config = dict(
    hidden_act='gelu',
    norm='layernorm',
    norm_place='pre',
    attn_scale=0.125,
    bias='all',
    parallel_block=False,
    init_std_o=0.00288,
    optimizer='muon_variant',
    final_lr_fraction=0.0,
    max_seq_len=2048,
    max_steps=6877,
    dataset='wikipedia_en',
)
MLP neurons of a small language model. Each row is named by its layer, matrix (up: input weights; down: output weights) and neuron, and shows model dimensions 112-207. Each number is 128 + 32 x the weight over its row's rms, rounded and kept within 0 to 255.
After each neuron's rows, "fires before" lists the tokens most often just after its 100 highest values on Wikipedia text that the model never trained on.

L8.up656 [159 147 151 126 107 122 121 149  88 203  93 153 212 106 115  91 113 164 115 148 122 120 138 142  81 174 122 171  93 109  65 135 103 109 115 157  76  69 139 117 148 109 152 145 116 127  86 127  95  55 105 153 159 113 134  75 140  63 104 127 186 146 126 141 134 137 160 119 133 143 101 138 145 101 130 118  72 160 107 125  98 101 112  98  85 121 139 118 125 122 154 159 175 155 140 151]
L8.down656 [164 166 123  80 136  74 131  85 166  91 168 179  99 108 101 108 110 190  71 151 144 107 159 139  67 156 120 151 107 167 126  89 151  90 161 159  92 182 109 166 106 122 103 130  67 144  70 106 130 169 151 101 133 121  99 135 137 136 108 159 209 179  69 146 125 141 110 128 134 161 123 117 224 125 111 133  86 160 140  99 148 103 115 161 100 168 102 104  77 118 137 114 174 131 124 102]
fires before: " by", " to", "ing", " in", " with", " for"

L11.up905 [140 126 113 163  92  99 101 151 124 120 114 164 157 113 117 100 111 125 106 177 134 104 151 149 128 181 110 185  50 170 168 127 110 102 109 124  81 126 145 111 130 157 178 159 132 106 118 150  99 134 117 129 159  95  93 123 163 165  79 109  25 145  95 163 122 160 144 115 108 117 143 156 120  96 105 133 110 114  77  97 145 170 135 159 128 131 125 181 127  90 156 174 192 176  92 176]
L11.down905 [102 128 175 122  68 145 139 111 109 102 133 148 122 136 146 151 174  84 113 159 144 138 107 186 162 165 198 108 132 231  68 122  96 136 170 207 126  75 104  89 177 158 126 157 102 123 119 118 139 107 119 101 205 109 129 156 145 158 140 112 135 183 117 134 147 108 152 141 144 149 154  59 197 139 123  58 169 107 151  75 107 200 139  98 152 142  99 143 163  79 167 122 145 102 132 101]
fires before: " by", " in", " to", " for", " as", " into"

L11.up882 [109 179 188 136 122 164  80 169 164  98 124 121 147 190  97 111 130 138 156 163 141  87 125 143  97 142 162 155 108 120 119 133 146 100 124 154  75 106 126 128 140 107  82 184 162 104 150  95 126 158 139 119 105 148 131 101 123 167 115 113 180  73 121 103 126 138 135   9 149 138 142 118 178 132 119  73  73 109 103 115 152 151 130  89 133 144 168 138  98 103 140 126 152 137 111 172]
L11.down882 [118 145 135 246 146 148  88 145 169 133 105 112 160 123 145 139 158 100 191  74 101 109 106 106 116 126 132 141 102 125 130 138 130  97 105 143  84 128 106 140 164 110 107 187 124 141  80 144 123 124 163  70 149 150 156  78 131  89 109 144 168 102 157 129 124 130 133  99 144 185  96 119 197  74  96 124 150 133 150 113 194 149 147  93 111 141  98 142  94  99 137 138  86 108 113 125]
fires before: " with", " to"

L11.up1777 [185 128 154 102 101 137 138 110 104 193 162 121 191  96 140 107 124 128 118  93 132 168  88 154 170 117 144 197 130 106 145 112 119 107 148 192 153  98  82 136 178 138 171 135 192  86 151 123  55 157  96 155  76 105 114 174 122 131 181 153 147 116 101 202 155 107 124  86  84  61  99 132 138 119 152 104 155 102 126 119 143  26 185 136 154 156 143 153 152 122  96 145 123  85  89 157]
L11.down1777 [139  93 115 146 104 158 130 116 156 173 128  78 120 157 102 132 110 118  93 129 116 152 120 143  89 151 140 156  94  89 183 103 140 115 146 131 138 121  75 109 123 115 173 120 141 118 147  81  86 149  82 174 119 113 191 144 123 123 172 130 143 139 125 175 152  91  98 125 169 139  76 136 174 168 118  71 113 101 177 112 106  98  99 149 125  62 101 116 166 135 132  96 134 106 106 141]
fires before: " that", ",", " to", " \"", " the"

L11.up228 [ 78  95  62 141 123 128 188 138  99  98 180 134 129 168 132 129  87 191 174 130 113  98 116 138  80 102 126 156 106 166 157 120 105 169 116 143 175 126 171  83 145 124 123 183 128 191 119 129 101  46 105 152 105 113 147  61 160  72 140 111 168 129 175 139  56  72 113 160 120 126 103 143 194 129 139 120 140 107 108 140 144 102 104 144 152  64  71 157  89  88 144 103 131 122 156 122]
L11.down228 [117 152 103 208  77 103 197 131 114 161  90 115  94 167 156 139 114 150 155  80 138 125 143 132 124 133 133 192 133 140 126 137 105  86 119 159  95 153 130 160 131 177 154 139 172 145  91 141 193 149 110 152 181  74 104  95 126 147 150 158  73  65 153 137 184 108 175  98 172 154 122 127 160 100 115 137 108  88 155  80 110  97 171 137 122 142 103 155 127 146 168  95 118 145 120 167]
fires before: ",", " the", " a"

L11.up80 [141 153 141 109 135  86 156 101 139 133 131  65 153 125 206 182  92 113 100 139 104 158 107 171 133 104  98 157 122 106 158 125 125  79  93 108 217 155 183 118 106 133 111 114 116 134 123 126 110 115 162 170 153 153 174 145 120  69 177 167 113 129  67 124  71  79 105 111  58 120 112 119 201 158  86 133 126  97 169  90 170  79 147 123  75 130 126 141  91 113 147 166  65 106  43 102]
L11.down80 [161 124 160 114 149 196  90 139  75 130  85 113 109 163 179 137 166 135 157 108 134 140  83 101  90 137 136 130 111 153 147 100 107 162 116 109  76 142 123 122 114 122 105 131 146 152  98  86 132 116 105 159 109  68 142  80 108 169  85 144 101 124 142 124 157 121 117 182 158 138 131 151 143 119 180 116 178 118 148 131  81 103  68 166 144  83  91 134 133 171  97 107 151 120 151 212]
fires before: ",", " the"

L8.up1439 [124 105 139 131 196 151 136 167 152 117  82 145 116 125 152 140 168 133  96 172 156 120  85 151 118 107 100 120  90  62 100 145  96  77 146  77  92 135  98  95 136 154 114  75 102 195 155 143 142 138 113  73 123 190 123 110 115 133 153 128 158 149 156  83  88 130 155  54 164  97 138  95  65 199  86 149 151 149 212 104 213 121 123 110 122 154 116 136 108 126 112 162 140 142 136 114]
L8.down1439 [ 86  89 103 137 105 170 111 127  85 125 110 135  86 100 105 143 133  83 180 122 131 104 133 123  75 108 121 116 113 122  88 174 154 127  82 174 178 105 153  87  42 108 154 197 138 187 124 108 161  96 128 142 146 135 102 102  82 100 146 119  82 111 140 113  86 125 113 180 212 114  91  64  66 140 112 188 122 135 143  89 179 125 122 172 134 144 138 147  96 142 157 147 125  82 114 112]
fires before: ",", ".", " and", "s", "\n", ".\n\n"

L8.up1895 [190 133 134 162 119 172 101 153 101 112 130 172 124  32 138 124 107  96 119  75 136 144 103 167  77 134 109 135 121 112  66  94 116 102 114  85  36 125 135 120  59 136 134 119 111  67 142 151 126 150 151 160 159 162 183 146 123  93 162 121 131 144 106 160 119 144 129  81  97 169  71  80 129 202 213 192  94 144 190 114 125 137 112 189 170  78 149 132 112  99 134  87 127  73 144 113]
L8.down1895 [163 133 166 163 134 119 101 164 130 151 103 199 188 119 100 111 125 123  90  94 143 156 134 152 122 147 210 128 145 154 131  99 120 104 120 115 120 151 149 137 128 123 152 130 169  86 117 164 144 123 151  89 107 182 122 137 117  62 116 139 134  65  53 127 127 121 122  81 130 145  65 107 133 130 178 146 152  73 149 141 138 119 130 151 166 170 140 161 158 107 136 133 119 134  87 189]
fires before: "4", "3", "5", "7", "2"

L11.up666 [155 166 104 128 106 131 101 169 161 140 127 136 180 100 104 141 120 137 140 117 171  79 143 152  84 155  83 135 155 127  96 135 178  94 125 110 104  93 143  91 100 102 121  81 127 147 121 138  70  98 148 129 148 119 145 189 113 147 209  73 167 134 172 167  45 147  90 122 132 179 129 143 192 152 180 124 109 170 183 118 131 146 165 125 165 134 135 147  74 118 161 110 138 155 129  85]
L11.down666 [ 96 199 175 143 128 142 123 152 155  95  98 152 134  66 154 155 124  93 154  97 151 201 125 156 127 120 162 111 106 166 112 156 141 137 180 137 158  78 143 131 139 150 126  91 129 132  83 162 181 163 149 163 125 143 142 156 104  85 152 140 137 135 145 139  74  80 137  99 118 108 164 185 116 124 153 108  98 129  80 153 147 159 156  53 116 104 181 128 141  98  56 144 161  99 108 154]
fires before: "4", "3", "24", "6"

L11.up853 [182 138 122 140  80 166 143 107 109 102 117 199 175 109 129 146 121 120 153 179 110 114 121  83 102 132 101 143 110 122 124 128 170 125 122 114  95 151  89 146 121  99 176 154 125 174  92  97  95 106 198 149 121 123 107 123 147 174 117 137 103 181 153 156 173  96 143  95 144 142 176 182  89 116 124 136 135 146 149  98 126 112  91 127  89  91 144 116 117 139 110 137 109 151 128  93]
L11.down853 [146 157  89 151 107 121 139 110  99 111 162 117 126 135 156 194 128 127 180 194  81  83 149  86 126 184  67 130  75 112 162 131 106 166 125 170 154 171 109 172  90 121 167 103 102 126 149 184 146  94  97 123 113 169  67 137 118 191 135 127 124  64 141  94 131 103 135 110 115 166 176 140 102 161 101 126 112 175  76 129 135 133 183 144 119 151 166 117 118  92 180  95 156 139 218 134]
fires before: "8", "6", "7", "9"

L8.up921 [ 90 123 103 138 150 184 155 112 134 136 118 158 141 106 108 130  94  78 153 150 141 124 120  60 144  96 140  79  89 132 106 103  14 105 151  85 132 115 133 130 114 127 129 108 130 162 144  89  85 131  77 125 184 109 144 176 163 114 128 130 129 105 166 194  59 132 146 127 114 174  60 109 148  97 153 134 142 130 153  94 169 126 153 143 110  83 152 122 130 127 185 209 112 168 137 121]
L8.down921 [140  90 184  72 141 157 142 188 126 109 131 152 109 120 100 122 129 116 186  97  53 206 136 165 141 120  65 107 122 115 121 134 171 169 112 149  69 133 104 122 124 141 136 152 136 143 149 149  91 102 163 123 129 104 185 163  99 119  67  51 154 126  81 132 117 138 122 134 113 113 148 150  69 144  94 146  70 129 174 130 110 123 111 154  70 144 141 107 125 157 164 157 122 112 158 114]
fires before: " |", " |\n", "0", "%", " ", "|"

L11.up686 [129  82 135 151 176 207 135  85 122 176 138 164  79 149 104 158  96 110 154 117 122 143 140 117 114  89 147  79  82 171 173 142 146  93 186 103 129 112 159 149 126 139  65 148 148 123 101 155 114  50  94  76 177 151  77 132 129 149 114 103 153  68  38 151 157 154  76  75 165 129 142 125 141 121 121 134 144 191 123 104 129 124 145 145 121 154 151 167 169 136  77  97 108 113 124 129]
L11.down686 [ 90  93 140 104 121 140 158 177 136  92 126 138 129 137 120 128 132 123  85 136 118  51 130 147 103 127  91  94  89  94 112 102 142 119  76 117 161  95  80 154  77  67 164 144 147 130 149  94  68 148 131 116  93 112 146 110 113 103 141 119 141 112 136 116 135  86 117 131 104 147 147 130 129  96 145 131 158 178 150 139 175 114 136 165 102 169 163 185 167  93 168 105 102  40 150  75]
fires before: "|", " |\n", " (", ":", ".", "\n"

L11.up1506 [ 81 164  83  84 110 109 164 112 160 105 165 109 140 141 111 109  43 133 153 196 118 142 159  77 184 131  56 159 180 114 106  39 130  82 111 131 101  85 188 128 139 137  88 164 108  97 111 124  46 154 134 160 192  91 101 167  88 112 197  82 115 151 114 136 100 132 101 160 127 155 132 172  92 166 103 161 158 193 170 164 126 184 119 136 176  94 151 143 134 142 171  93 113 143 148 163]
L11.down1506 [100 117  90  98 119 104 179 200 130 125 119 143 184  63  81  87 165 133 161 140 110 104 129 106 136 125 104 112  71 168 180 107 114  51 144  70 128 174 165 142  96 128 110 126 176  97  99 142 107 118 124 172 122  84 164 158 155  92 137 144 137 111 124 185 123 117  94  60  85  94 135 138 126 140 123 166 189 199 116 151 176 140  78  98  98 106 136 114 126 170  89 129  98 116 108 161]
fires before: "2", "1", "4", "5", "8", "3"

L11.up1934 [128 138 153 167 192 117 148  91 168 138 112 103 139 168 123 132 110 125 103 118 118  93 130 119 113  82 127 174 116 107 141  95  97 124 133 218 167 120  94 165  93 108  80  87 154 108 150 145 105  97 124 168 104 185 139 107 133  87 136 161 137 126 143 136 123 151 115 157 114  84 134  93 176 129 182 134 123 135 145 135 119 120 136 124 101 150 187 138 139 134  62 147 154 102 140 122]
L11.down1934 [140 112 184 103 159 154  66  82 128 131 149  62 152 194  68 112  62 110 146 140 135 145 127 139 120 176 108 159 130 122 146 144  49  97  74 204 116 146 189 172 154 134  72  83 154 111 108 133 151 126  46 134  78 116 127 100 135 107 139 101 125 164 111 102 148  98 166 175 138 104 119 102 162  90 199 186 117 139 116 127 121 144 139 165 178 138 143 166 132 130 140  86 184 176 107 110]
fires before: " ", " March", " the", " December", " November"

L8.up1185 [115  72  91  74 141 115 154  73 137 139 132 127 157 203 151 124  97 120 134 181 123 132 140 111 113 125 143 115 138 182 130 126 119 105  77 121 121 137 169  93 178 154 140  98  45 189 137 169 115 123 139 175 124 121  96 135 150 141 164 108 111 167 158 121 139  80 159 158 168 177 123 184 102  83 154 140 174 117 144 120 123 130  79 126 137 122 125 144 116 116 162 168 116 160 111 132]
L8.down1185 [122 142 159 146 133 111 127 187 112 115 138 107 113 124  30 134  91 107 125 153 110 142 191  82 137 189 165 174 122 136  66 105  79 116 179 100 118 141 133 116  95 157  26  63 129 104 142 104 153  76 160 144 142 132 141 113 117 187 138 141 115 196 134 110 153 164 133 139 111 150 128 112 153 102 140  99 178 201  98 135 160 203 158 202 117  51 149 150 112 141 122 114  91 116 128  71]
fires before: "6", "7", "5", "8", "9", "1"